config.toml
num_hidden_layers = 16
init_std_o = 0.00795
max_grad_norm = 1.0
decay_fraction = 0.717
final_lr_fraction = 0.0
max_steps = 3762
MLP neurons of a small language model. Each row is named by its layer, matrix (gate and up: input weights; down: output weights) and neuron, and shows model dimensions 0-159. Each number is 500 + 50 x the weight over its row's rms, rounded and kept within 0 to 999. Numbers have three digits each. A neuron's up and down rows have the sign that makes its largest values positive.
Before each neuron's rows, "fires before" lists the tokens most often just after its 100 highest values on Wikipedia text that the model never trained on.

fires before: "\n"
L6.gate393:487513517479471510564498574451497510523540448554572458620518581499434532530465462491547473421525397486480503517323507468519483550561487385442423532584514502389572460467546496539504537481531487545452498586504487474441499507454379490584502492469524566427534382475482496517590467541671486536600500498473495428494506560563519466448404573496509501458566468517565546478416509460424516513466491489517481511431501477506517540477458584497501556566506491542512517495468446428452496469519503
L6.up393:515481553506466446469575461470459471445588530547527585542570473476516501536517431626565447534551391466540509473461484476559444534543523487501519557490520557484575499436574497553403407455505523490554530654442501463442482465511468543520523500537546536482486437588464432463480443501606463510570456540501433414491518582474477538425487616546519504510486441460478535446425496453519470511480561503520530482470530450517509459502457559489524572518363483529488436493437469446481464398598613
L6.down393:560504547540479497547449526520517490556510558552515518537573518573485580493474440493433458501599579554427510559456524419401513549487476377527560596519534494471516547483496490480490506558471520537498549478502447405440541505499496517540460498474486560589479402520389444454472492494607461522525458540482428516334494504542604457566370571536486532493554491452450486475380539535558537509498518466501530534443485531590507607541523529494577569518563544477521596527572491527505543494519516

fires before: "\n", " The", " It", " He", " In", " On"
L12.gate251:517448478444474408528651401513563482470553546530486437461416486485497571502499496518565554537491556507460521516448560561516474467450476424628415467461555559394411524524485529436430558485511503585575470493501481454519544463567430552487484527534547496434482540557525447474456474597499422495587479419480416495487375479470517541457508493457587415499498512527518437530484517525441454543526430438446517519574447446459512486550526417469470559536442541539497456411550555478512403493535497
L12.up251:430546523439467504590475572527404503413439514513518528507539451556467512509480560489507524509468394448612468417465464635532496571536455479485450526462535431481450515553542529480523501506502516430499427617368559487497545525487494452532500487377499516596432499503468503394528455497513582506485488562563558385464447480568542597467438431438507498552492546491557469476478563545508479582480484546429452523494534511552478531480528535537454495429498570518543551470570508614568466460497560
L12.down251:493551608455533552529519539487620594569463426487458554609491529544533418514505553572436491484482485539577502398522537508458510585542550488501542522425475441572462539482438433588498436510545510575457521586535534540531484496491465475422512450506506463513475565522559470499444547502396486542435518527635516526514513545416512523532385449560539435472543409483489494590509523515556475501500511531465564505503547456461400575434474580495535430469412422448552426536488480435471478513493470

fires before: ",", ".", " and", "s", " to", " in"
L4.gate338:459480491509435499383496483547560501469489544556546516419546545485563572477491512532489480496542533525468489425511499455551593483548462472460363493463444466496523531485473576490551484526460560500635523535452546489442557440459493479505422510439526627449545571435501477497406465537434557572559462434414443539491455452534445572479455534355522471458513693585459503469576570498471513506508493481520479485495404460502513557449551499461532447454580478501540511509552526454533553498520481
L4.up338:439475428525442455372512524490647483511549496529493369498492550512568513501432451499549482509657453501482466410455482514527520549507526465481480552531588420459459552399532442499522472519430568552561480528418470533434550474429516520576468524520490602451556562491508436490530404493513482512515430493436506414494443515511566572523496483418524516483499634492483476504442582525414511583487460430532498495481489553531505555454523510469450439503528464518536536445567569468577569464510456
L4.down338:433485450513527480565474519444545488548488427502437550578461470560495525476543531454443457562412442495459586570516481470474451533454574435542572502468541583582529508498537515447524562414539458458448455461472556465555528608484533479466539523488476469548431538568565479499581501484538465389421471538600545492524562468545493472425518550500479518564486413415586479451458415549548409510505523604412508532556507546494457414587485508490475558625426545451482475526486434486511421510486561

fires before: "\n", " (", "%", " |", "ia", ";"
L6.gate141:470404526406580524512471488465514514557561556416615451513486482444432436548392404533535470459497554509559544546485380466427432494442481543527524519523507447423543534473511566493491453540488378542519490496530532462493490473523423623506462529403518519560513464610490454566538504530610536549595559422477506468507497533504558562570485507537460487526497421529499561495607461481545490510520478482481490573538475519505511499435475482483596478534418498554478464445409487465444561393541468
L6.up141:446566533524455387510460402440469464466511525488467519468591484546548590542527453556517540586516477484459495472465361563565569439435502544632514461490463471536458486515482534580493500411481452523470476502506483501435500558557504437573483445476502494574517530496505494525475495502590449545579500548448561568478521495489479533358469534478507556515508475518426458487501464521553530481484527509554559527446557562494523420583521642583541584569531525472501485514481425492370446603443525
L6.down141:505507496525533606615519478489500552443496418525402553506533437520522521535474503592419512574535484443532562501519551511545575471475474472496496562638420532415475493495465529529504361383443595543485453542497544513519499504427595523602513507465496396542478530464461458469460404532475473471454455521503481524388499518469422489535446533393472552545569494514520397471588515532449555573455469510564575504449553481526532546513516565511507586526578479451462501550533493488487549550508512

fires before: "==", "===", "The", "In", "M", "S"
L5.gate1:519465505472544606483557474514471564486393479524534567555518456574532591498513469514467453543537519503355536519548506538454462517519440522532508453462539457567474515529465517562533575469483531495531573479512502489550489516531460532499448445517424365498519556616472582497522510511443522421543521431531491569483562433491430607454437491519548458449533512396418462528569426366581614476455498505506521517528479558499512540524594470448592522562514518453603544575454493505493522417501475
L5.up1:448525454531467496504510458589475521449532461396405593520467402492481546481486504485496509521501604515548500499542537520432479500441537565564504570452415498590504479560495499488518607567501494395555463480480498456535498588489629428421478485449485577564554539451591530576444512464296454447487463498558547531513482505562509507530540558563468516529472609528537517563495511514494483524436530532449593484453521466490432433436443546442482514474459476463608531440491533477503502510490544
L5.down1:412550463401433493386489396507483533448457561439466577479516472561529523565511519490514449511547541503353432501495376572505508528450432504566441582484479424482476502496454511515529567441450430417517479563519473458473465513519479501453506437492476426461480554598466493557491494525411516507538578420572453498536406569503470542410466458553494486477485443509520444501460402379437566487582415495530566418509506482542542494543507527449511524545492540410548513475572547489481528481451534

fires before: ".", "s", "ry", " and", ",", " in"
L13.gate265:450457529560445524532479553404521475485495489515462446432422570504481481476504472483444464596482539548550533474453557490557543541446450421490513511476552547458484558466531487462592393489407571477598482496477483412454535450472415527476523446558580468422471521514488496642538561444520515601551563421513500518447492533517497400438482528489516420501465506440523494508546523662561488390513467395512548359487492526437523473471566449466502507423495516482497478505559559494435489494553508
L13.up265:476411507518488593533523517512484573499542564459456510465534510529441472526510517542518504487453458545544488492468428482576489453455443454457406459374556480462456529527447476609535434502436456493455490469421424414473529448481555475580540495434464575564421559493481490555560489458490573511493511499420475446552521548485553489503385515500416523519546502532593524593495477599402467478534537417552494410578467504448606464507584497519497537570453558426511446592475547446494523498544394
L13.down265:519517478478495462515462470498508479473430481458585483587502516485480461506502526458481518472492544457578506377489537549507587555463611532453558569542439541557370456470584522496459416580451464497472550449461539484504496569544573566494515543515526493519534542484600434580467474551543595393561425474504429523460541552505501553541443418481558546488528615563460502495485505508503630445494544563640502549467443492470448490488542478483481458490499527425493535503585487578435534429516595

fires before: ",", ".", "\n", " |", " and"
L6.gate110:521470469574435445503537481472465456486479523497503607578502527485438507434475500571495461510535600435439463485358509545510498451488480470402511503588563477539462523486541534500575470492578504500590475558500493483508518450470490567551438396540437494486534401581539491582550555451551514458517413491569443454501411509502438457470376499460503460463557434487624453419491492386526513505533513510456496529508473502512432523504578531591471596488471560494573583509489423387492534525467472
L6.up110:662445508570512514538417529495457483438476462489511567568619402528528513485455411625565465485548541473398516570483446542477456477522499536516501519511558522482487495610373502497514456451475593487547535554472546490493477507544410471529479460502476505530523535513512485575619566528570445536492448557476459517523453500453482519437494501463511452476484426473528478393502490469520506441593408521448492493410514575586517379560597537523435542493560458531466547533454477504554534485474472
L6.down110:562456462634506486507557487476498447470577452461498560500514375451520538477432448519581516497447573435459365489489409505490556474478412477535495514499558537523523541607551525470532554519555539544575532480422512569530546504415500551529459486595450491553552498566537467494537445457552533547455475500389355532541531533473431616460494576568489522420501580487507455469467452507507555518561460450504509474539452576505471442535566524539535504477588504558514563542503402480492459523549461

fires before: "|", "ite", "\n"
L13.gate197:511466534521497495600456448522514504513503486494570552479481483535511536484465503564585535521523447573382491597510539518399600510535472547612478478512486426489485523509456504469438519599447552541477386523494425482589525446478406499500473497464538545542382560544605504416551559542456497457556496517567517474497524495501455559475518444617521484430531498499451465484506533528478472548531552439545466494562557532488434491523638505470555535613541503530538601534525484509448429529568629
L13.up197:445505420555512416682510437436534480500543548412465556471498528505425562622469501521531480547510493428530524504439470552457597534412558449575514545507535482542512429438462493488509492510469520501554508500522468522521478581468560532491455511415541534473505558584446489439449473412558472522475520422444577506520495455475508527407526478471545487439426592534534516517584534495543505607431520529529524505613670524463429547456444498472537534492520510430516523475451514491490542541443566
L13.down197:472491495519599544555523559448476558523473502564558432557565475511594498403557605576496471549538518534561463530489502590477565538544502542496515433476519447510511509527515540479414508556505484489585463515597457554499508495495502490608515517553435460536472415495413427517444529521637601552573471576434382475563484632528531545426476485478487494552545579511497523552524393496437508435473473447479399474484446487558550528473534460537459517565505497417503502440451467436467447534508479

fires before: "\n"
L13.gate154:579467659479499571547540527466545494467572480373532466506524479511470547578457471593571439538473496567454483439486553518542383448486511462571455571450501470453563534402481474473488486495531563550550497568533518449451467444474542537481511546483513503524442491573515493454520581447619496560558475490501439421479610531521440535489554528587535446586562472514444593502504475535493462468433570519532535429492514428500501428478536550524503368438480409496516431430456522544475509481542482
L13.up154:504395522510655532560503442523535561476545492503468542580518519582455487480546528546582474542599530438449483510492498491482591524517479453482612493589559448608528432409598468493568527382419549533547519566594514473492558516435524524574578490469524602448484534500473434540509452417567494482452461478510548508477479507583503517507485490571427541497528490518500434432456505524481550604574438477542439520483487558493493541483412439406453530470562527504489585546455508454510491496502491
L13.down154:466500506506545577430533411522499418566430496436601568524477584508452528474618506475481374460515634472451496520471448492485450447486499502529466475487487399415488427477391515500501525487397466524492467488436559503553571431500498541427497492410543534447523495501526488474574463487462535488494397488515533585461535495467542528508516503407606523518477449505554534517476495527539431489595462455488520493484470493540570454458373583530556425505503546472411418559500577570443506552450492

fires before: ",", "–", ")", " and", "."
L12.gate365:564441526541567460613511504371534557555472423542473557453530521533483533562468528507489469441399474517534497544376405438450584458491498479582504582482537510545429583516559515447540383393524543423495534579406548534504504402450512516511428400502533457500509532496490383495517550546521448487550468500447552477513498480469463514496473531437560417478498584450493476583441516493468501472497531527489504481559464515423530496490507573492621540533468547491464512482410488434516465411459466
L12.up365:474496541503528545533667452334595513539512459466542524508513482489489519465458491536508564535435447532543446566396427543490535574558488535495524624397450543443486570597487522454488499480514514525478512554511598550489572425477496449418521472442484552516460461583477438508569526463501494514497492484473555387486505511494539556514474510528494530553557544532477382458531494542437409568606490560500511415478510571435556489506569531535532552561486454528470509433442519466523569476535440
L12.down365:437508438529476503461448516413490519411462483470487472531459534469530506520452489512327510499587514538490442565551488562480461516442593505463564512571475495531579581509546532523479518563425506478514541435485452478488431581451497498428463518450513508555436495571504565532422473423370506551506520505618454464515547484477611516516539506489535489419482456598489395586537567548479499454539487540567430534479526420499542536500513516451391414554484454605477462562565502465426480498546545

fires before: ",", ")", ".", ":", "-"
L5.gate62:607476611498498486598501403493458683584515497571472450468390452551508497565482436559534518538489493464496485508445488508582483535465416508510532525487468493438493489495495470540519508524471564465496476506405577585502509626459480527481474460444461424527513535543398506594585468552557528447509402419543474525591518512491463475527503480466508583517510574568435412399515498475507436495465526580480500480488507522521551490516517476530578542498475512457401463550508593555481469412504534
L5.up62:548419449407545522535476432512455589601556469553431528552439508559464465565503592480578478527471521520496443504477489518651516553516497523541519528529538497525504504467524521442557536504483477514529475484482501564477538504476485521492466495539515437525566511475390462567551470528515460538514449384578526569544534500529461527479460461451489570493499524511431392440589546516539423481438510522507455561539524576528532462511582481440685521529567496404426556459419505543516422371478536
L5.down62:471467436515509510620455591517493508379464504520529571532534547638536541467549497481488479496442571530524474537474537524498450456479574565487513559570434503459489554532464523465511511567472495408552504551500560483458433508523471489471512441468487656497475502581522519501490472556444460482413558480404518463432494656436472426492474466495508501421513518589487492477564563502412590482529522501485520530423465570513474513504447569530425361481583472609488471521449508489588530522484509

fires before: "|", "\n"
L12.gate412:445482414443558565501494526397534567473418488463445461480479508531507485412550522518519586434563413373522531466516494447451488451444602501509526515506520534484523543511519498537433489578414511513453506563541463501488474537546511516464538488504496454704391445507505541524505542502513447479652458475586457478563458503448444581451467513529502510547458478467366508473573533573463545541554485495529497499528470591418541515523463552504555577548426498531470485430451555457499474519544549
L12.up412:502552421461480407566446566421406503468440524566354521482509449571504574540451475534556458501463410408563499522489541587388499449525521464556475486546488455527543484421488495475532587486428511427543574453425364530509427531470552542561452488528521531529521436461490468431461542506548602522506527572498491549578423490508538497497492483542517501602444528590404521508455520446512516459494543437483513505460535519515548482426527517528596439454436456582460479463491484518461411530526528
L12.down412:501557456435480516566528459537463458484510470436519470573532556503527495497497547530502487494468545525505515507536471480445451450419547506558503442425496514484480592581491529403442396497524478389563560447387541576489406424469498545597478540539444529548603454512486499428536438584536443451469501593544437411368509560478452565495501477560512513466558585475543455530544487441463487541529571437452493423458463517503558494495594490493510628540541492533468489489543531482471446446537624

fires before: ",", "."
L7.gate273:595507536472524479450491535434475527470572572528487490472483479452455547503521394469564535511471531445435549496380538543547488458468472568529493533500506430471439557564491506427526520495547583460592480472559568524458538389459485509542443590448549553593439562483458404499540513521560444577416446522493461458488510567402595524452403583508489457502540601559411535512563492386485482515612465508446487439473422472524458527471574477491517517516472487432421435477561459492460511521517503
L7.up273:545494414481527566515450566379519596590584492469523489521525580567496503606450497480541520423458449503469386431576415492461581541454460430575552527468480494484591509414509562458488399513456529448445536562473581511447500424493500459426512424491469432514439463509449477559576441510479497409471442492526482539536479515494512562451450529550513455511539480472478440537508480411527440445570547554564528381476450519528494523486552445532518511552537487523550556403502578540551534436469453
L7.down273:521560535450656488521464509431420463563549554622489505372524441509518459493489467492467596563491511545520417525423531503476439535415464525520483565457514418539602561583496489487474505533421490473500509411474550439596528526486485552525507571541503489561384589461562490544480477525508465546389458542588538412420531530415561480501453473504584474481523489527532468496503595519495578507584522462463530512517481504518500583401574459516450475511543504550462478509504499488514459435562463

fires before: "\n", "-", "it"
L12.gate107:529456530498513549484555498502545492485566513506484499566442564606494509512522452540428448545439500502479435486381504513543565557491521516527469570519553457530486510521506601452608559493457460503615550574492477495514488552497496546448513508380485640546488437511528457565577431540578494580521507534501562468532508576498428557518482646565457596584554511569465572514506418508616469592488483530515450491459456531452427503562481515498520448535387462468517537449444481555518476454535521
L12.up107:533447544527513534533507543510506400474571423526431502540475543555565513522514519522533436489529459500490421514523465513518576499467675412500432459461568534539519544505485534550557553503553595526583551573523494500448510554443564487477487530503531568463503455458529479445503529588560431536416493576507511487486558507561384512506477644523523529522637512516486520531510505491527449533563499493542412530506520428496594494482459512427616416500524506440469415542417492542424471383509500
L12.down107:490423491416534599442567516559542432606383449479561505502500559517566513453423387473461584457455501482515445521524492451386493506451484497503587567520483521460544492453553563457448553530523553515541454594407515507541511576564455490459546410406543501495514450542494450489495602484412507564397531592482567457472493588531516488479382426509519494518410461510489433471451527503515512456525513572471533393542488537491503559489431510479488495511489473464479473616512483488526556517455545

fires before: "-", "\n"
L12.gate288:489486578448515569547453544487449511518497473548432482550490463389521489533533421488502469484490495504500555455492424518481544590554566488410493591419553480465482522522462536478464607455449545462552474519461521568529591505466482508491391461620587518506511519519535557549468497604506524534550415486551544443611494555530457478518412569547501474486410572470522519514462599469432530622540632517438462563482489408449552552547422505463538502481543528527450472553467558433540477515565484
L12.up288:485479547480448454471490456529504457380501561507455457567518442449514442451485424552488445513512517551518483550563485484545463516412595518504404491465507562483466552597563491499487569519583590468589412529438500505424535408517544538445485440542683522457442532525451518525513528517548415466434499530528396478447503472482428470634482477528526481486430550487493509538478510487538492635511513508525445490563568531476436556570425462492569433464582487508425476507473519440537516433520483
L12.down288:478518574467522500442462475610485449509499567566400497467411504466537561540516496491435513518478536504513486538516458488563491587444524454571525532461607526412523489568474495558509572492457496452507531606515559519449492553513440502508450518523454578550580527495521370508562477532464531523498478554526441434576415503616550473484459503528543569475430537503533486480459550491487455569399541444466493493487396572500356488495507508489473501393592461479499500547397586567604534511454555

fires before: ",", ".", " and"
L13.gate0:565500512562439402553521600455466527458463536440518534493505472514462560475457470533529462526468555475407447411448468487448507509479535499575554540475440494548454519558467463556548456410468489500492484461462519447551467466568392478472493544478433484489591517506459447490556494443621406525587418493535432556514534446528492604337507527469505573542475512535481446464415475556469428504581538474413499561544508485527527470483566556552458587399529474567514514482543433464537476531418411
L13.up0:502450552477421508404510508408512535429455445435479523528524473591538574551486499585405507503558534480408485459450506514510503595557576494501413559540560538489491494555506517575486464509399545518495468584399590473529459459505466446469488390499450503479571460413589503576501519470445446495528572390580415579530480521451547494475481466533488527480460515488531438500523445523440479532603480495491515552498487399483448502536531554392480600427460530466531519515521526466628522526440509
L13.down0:439459503450442527499503576497517421540525527576457502689481588458503440455440544460544452521533526469428540409425529537485509495504504448533571547399575465432413498489592531502457505472548495540519542430485544346517545453506440456480511550510473340494468508526498483544450482417519627440533541509537476533421546513487438525514569478497501553517518510455514410427468563556569518521470547460495533464504455464511548528511487529509523443528477451463415545445577576472444534471526458

fires before: ",", ".", " in"
L5.gate155:533478556510476510481451518471512515483577511584580442513493463548425481492458512513598467548488402496535509434471519519557470547505530508554499560481553542555455544585543487381440519463508488489584544516422552466420540535482429498513462507508443538511521606490409457665409543474498522548490511540581433453485539483484461555402435530436524480466536526429490461510486516519503423586543543528549487594633472497447556451527556565514408551523478517469408419474406519494534529463406489
L5.up155:488505463485514474534417546430463488505559503539587438528476467564474451527448436552549460513449502467467468405446508493492482486481496500478483547444532471490453527516564425447535552363531504476545459514362488442480476470414437553484506491504457515474434509463441485634461567508556509551428486536601418517557482464481523529361517530466560491494524587436521484513473456546521453497632570545502492527622470422484486508564520533498386539479453469464387462490422516430565492439423491
L5.down155:489491503488526476577419446475490450561548504614529545482506505534574415516418396418521440519457599524439512433456543515465561510474440547569516539443467462578515477506513479557502516436505569461510443457421522518416519519420447603531559489523513585530383509463519442523556541480475545527453411500549492555514489531413484472418461600521536533551557570496524468494501517540503548493633608569521592455533477543523509492492486425497555486454476435498401459458550494412560416519509476

fires before: " to", " the", " in", " his", " a", " with"
L8.gate89:503543468432604548540473461551611536560418473507473507503543616455456550493498453519541457547512556477509516466450420544533504486474525559490485538519513472535609448536557482452494488566499485435498503441442498553488499521593421475456424495496466583550489490443420494524446569464525484526481378478472539561494517510466461553410506469496469448502507460453482401411514493549498485438569530404505562508592478464420524477514497497396521556461566375439543584542403585625495480471500426
L8.up89:541540503562480457539603463456528431580516522552469491586600535555530425576482462474538539472431506482431539463452539533428554494482449471562555520493559486504503533523529450471460540568511543518572525485444497454402420508421376507494503422447438449610425518478467508416483481482501467515533521534508474604443496471493446523523441543469475428434556421432449435461473490513377529529519513430443463478570471394452577515490587503546457472526516610561459455558534555505533518520478603
L8.down89:461465482527594555505429471565513512493548569508586507506487487513536506579451462469547422467556475589552553508456618471471444595464540529478474399535423584462503482509418515477484548496547493533459511508482468564483499407558538449449472514471581472476485466535594524571518514561414461448406554528579569492537575602482495641422536523543469527555453450574521573471521486549607440492469459464506425451518525541470520487517499516419578491413597514459542573543453437509492472480533471

fires before: "===", "==", "="
L6.gate422:529511551547518531502542452518519530374504536582409504442536485458561521551487414581543545471487447562569530573542457438488454619420485491568428531416515486466492375555521472516563430489425557480482451602404448460470436547527488552453509483484518577481517522585493582531534527521444492510496480523549426493448503517514441511449541570531485541410466514478457593460497494359564522484419568474483508489494478529484421438452500573471460525529465452492538587456446577500542412448452494
L6.up422:473552554486480455414595463518494535499541534441431530444498425517496562493485504499513540534514610589491466622533556461408490611482362552493537547426529478509471517550492548468566472588458491478481385484503404534633501567553541553477541486497479525545476599596485561601445463476365464502470519523505560543490467464461518537504577419485520457474522450521451538492496453456543504452442552552502569458547507510519468469500538445528611489551486513514530510447425513433498541556486567
L6.down422:468657507508454513399617450462569543505559559468543599536501450456471460521517503439530473554513546479520431548485556550526506525477452498545500518441607480387455466532526544553467465493550509547503433501483468433611490560459506454436600523456533425442470536506495521506478432452327566513543472453500536456533498526432497530473464399446529491534486489521563525523532474471502534465531491520575597473500535517572506424502543537516469490546523581490462401472463438498473505555521654

fires before: "\n", " ", " 0", " M"
L4.gate169:545465446539482534505455454503407432416366479454553490497524483471468462487466425460397446592452474470525543428537459583557465512563467467512517495513482473543591492469498575440566558447488438506484474542479504468362490473409537486509488524480501552364586491427502529528495602510617482509394542469496517454464508566578557493480556485528463504549424573573632524531532431506472529494513451538461408524482460559511415593471517517504470536539469478493479576556443499492469511554549501
L4.up169:502473523552514556481473445519392499364409512436510508425556458517517415441515514508479503508443571455552645491588588496477465521526440477452535503481507491554553487446566500435467525500434402484540463561588491424419467457464547507476457454491560510427569484454488512498474591428479558583483613528495457456455510451586530466475458509518407481479392545522495510475570514534441488530468549491430546434527472493468392472455505513529503555566439413409484510529487494487539478616539533
L4.down169:551462441520550566493422476540391482481485516366624475473557484523521487444455492465508549482450513505515587498587505490524547542548452478471523486458608537534485537465520535466484499473478442495452459591526420538370492507502510563483450521466544551444575462476531519435504524536470571553451648562489602505492496490564547540463543445492509466491536471485598456464571488562497439531490494502505562546539458451513441538521471539497410445572538493454382479455543505520516662497538390

fires before: "==", "===", "\n", "The"
L6.gate42:428510499460487453399534440494475487463523507476517552484449396477455511392511458434493515498531588554584477489465511532448480437538425529567516522476449512484496487638384557495544566559457468382473451552571494397497450522530568470444517564497480469505513579453522481529509554458317492546549581550594475574541481475446516428427445443454509413536534530472555571467502494504531471478457531536477553539474460503522391532429555527598557540458505490505505510424522511506512477564534492
L6.up42:481473474424571554547514509494453516473467557537484476571525545478446413446444462482449594508532559571481576509466478479488493513514573538498479458380583532583447442450469548459443492495481477402522481494558403508450389533674526461534409499544507540461453432523555522538517471569505513486556485545502436518477523512557516508486439546500493523433492505505383528480450524523519584593405479480418444458567526598493467530473488450469581593460452492566422574477491526432517431449481558
L6.down42:440460493442482403429459541555436487496461480529467521540486457532522444513440435434543557565566565569460415440474388510540371473448446507614466523480491530470508406509432521474428497515442460422454485536505448532426498514523492514487580500524476384505469496564539444477502458538335564479544485554530527477492445589493495526410409468462526456547574477524489441465419424440540509499541490438583583527482531530510460507508512614533577557497455479473492504472507485459558478426510572

fires before: "–", "s", " |", ")", " to", ")."
L7.gate270:427532471497437525470558521427529539511513511503564505474513514520563547542498419520536502458509510549511542429552467495555517542415416410521491532472503465554462580501611553488487481581592501521545555560511570544490523524432531479472491512654457552498445477532508499528552431521418410639519456588450459519522498459469430487517568498472518532525512572580435535643425493501456419488522552502450512491470528519513560421574494560464503547501465467595397392569490557453517459492427541
L7.up270:504519441502465436430461546477500592472454600486577500526492458502532513438475469473475545452548490601434498490585503460521569508479491430538539508501477453505545539541557490509433483547563510506467609580474584537577413571506467485525501450556457506553506517605472521551533534465484510594554451510508428414546492511485443515558566536465483522587494537533435495601451471508350477520576543504490568438485505501470569506648582616475422452517547546577445425503528559500552456508485451
L7.down270:498505454452520506541504505466485460468454430466462523510447570494482570445529509538471659492488519551425505523464517455587494453554528485526518469453477493487480518517588604473414536561563419510462532524432523522447373576458484524519474489520570494534491483400523509607421503488404525557527484430467505512533429488490558469500492416444456480488486481402470487597512429562519504410458477620545511466582469518529576464626524593409423374503502479487472477594493466519508514526526479

fires before: ",", " he", " the"
L12.gate333:491570488517537494510464469490475514493480639436517509568542433451465558485500470519584466568479429476555440510496385485422598498484503514542419574513547487468478480535477486512563511558458467443483463529535434513487530440458500451484578532512497494533476635449483402540601466508478538531435483485424445511496563506487529447513536567447521541490601580497424448502414573521494552519520489488497449565535540589462491458438670557507578437569504456572488522522408501461564541388487480
L12.up333:504488455487524467332452519472470452519461511446551532572432610493411517525507350485532514564507447475498459468511526552566635530431496547517519556494530509486496509539571505430536417452489558430439563540545544557500562474437464506459420485525457504550408502502422517547544437448577465505400448498538445544583539555456526465506461614546507529442485448537488438510484489477514556554497554546446539552430495537488519552439503612560506490449518455581470562429468483419506502459548483
L12.down333:528427546468516471445496429486495492380580460518462492422506467432424549490544520542513564526554460478512481523504582555459519475479467449594570454472628460369593518543471496544463469505461465528488494513514486532528573427495493484532423465518549535581412556529457450473392513567549487448504558526528477517454503505480539486513547537575507466484492427540505479431412492521593544514574576577455520437457508498557402565527556539525446477502457541506561464434366555539467496380493409

fires before: "==", "===", "The", "In", "F"
L7.gate285:472587506579438556389547414492519488438498472453486494506526423507449545473517450400542539551487546477452475459587570572457503568490481541539469532396483442522472482568426500530543445519437505397495417506533410437547443585501542455423505497427417498526550526536566465509510474435355531403453522470559484554515564524478486525498468415468507422481461486459442470486564564444484528481465585537432487448504468536497409504469576420462480520460478594448565526469529561549505491564506575
L7.up285:416558429544510504447556416582426427404540464491390478506462420543438546447498445524437511494502449538543507487490391466519540557508481556483516560444533445523458421564497548497517523490472436512518583533494431548541398560551461486616303554517521469480513476540518543518540574554439511458529544475586493516460461492561533581525514525562531553438482490591468455586504480461503515598401567510515477520466530530514498497523523538447450491506419474451524520562469549488410464557466513
L7.down285:432505492457525462442473339537601517538545516563500529510487440458498453407531527465562515500455498517511427521502455465458406612509489492564411523460575537540511487580404517440459595597483517439468547640492453427554496571488573477475496461545394382477464511572540481514487443448352514444514493510558511506502468466485527422438468449511538513581504522506490475449501453490489526497519542423583497478414499596543502466522490544505488473438459532424473495427495492500524488580507531

fires before: " to", " the", " a", " him", " place", " her"
L9.gate307:457500402433416582421470522471481496504566462555554397496536555458519473463465581504491463549503543473486502541510491575571537553437477518508516464460493516471395538502457445528521511604471601451468450531453531476444432533456524435561499449472455512483577507454502523467616547424514478575456517427554454577446403444477494503464534533529586448419443529527451470498522572486520481550539473474420546537597551558496490437490585516488402431519555448574453590528393554550490506428447458
L9.up307:470602418576489448545522554535499429514518514548524548459462477534495501419472542582490419565428568458465469574435446452448567574531480452592512544498509535504419530479525508535497465501449485495407466505484470654413456524485579479514560480442490397452433546484442539540571558407537434594511530477498464542482567423527426586528479486475445463605526445567501535444476467565491503447448463489490569491519524528587456614513484538533549543535505491442491476489519591513481550438480420
L9.down307:415506518517566536527470503549557533532608529418516548459549512540480636478454584476578513457564511564523540517506470460500454614469559552445572516458614544497538389456520450466485584500577504522510544507431373479479575471453510510533425493440536514551557529528477473430533532488480517503415528414509468568490511459512550611481579507480517571491524525555532491483589519564543477493439514428491422492518484559489492483497580496563432420543556399580489509454462468542505528402422496

fires before: "\n", " The", " He", " It", " In", " O"
L6.gate261:491414504457519470589511517498536524403452399540479566495487525538479540568433435539609429571538484481445620450484438541452527448422521447453472571413518477465494542531448488378449480452486534503549534482513533407522464360519489514529501581475476605532494483525530527511439512539535481547534452574575502500432505525450549403515457535552581465469498496391459538499488504396520504436543505466559475549482603515464455480431510505503500616522562503407430468512500540460442533481518439
L6.up261:645484481458424426575524484538518476455508469482523512485513446558508613548495458521550416456580563555442531492477514587437476499496475473472487551538494509510372535448409445471498541538446534564610497527526447512544451538552494545535562535366350543490486590523485444449493507535578440556534463521511471484485537492490547453496489521531585467493510451523505523438621545459460497359464460395554513551462515552480438543474482520551534555499561503534535460475561494474431545500425519
L6.down261:580477450548454421507516581580439465539512507386394435503507426465503580548511497477612464446520426528453468523456532476564429514533428608507518505549562549478439445463594478412458514438467496494507491499443452520509437542423482588611496526467439532472527536464527444526527473507546499605596488528440517579465533493525530543425459485505585537522518370520506373457468465479449495492536429391509570536520462488495428492498544543465535503481527582514509472537519506534433532581464525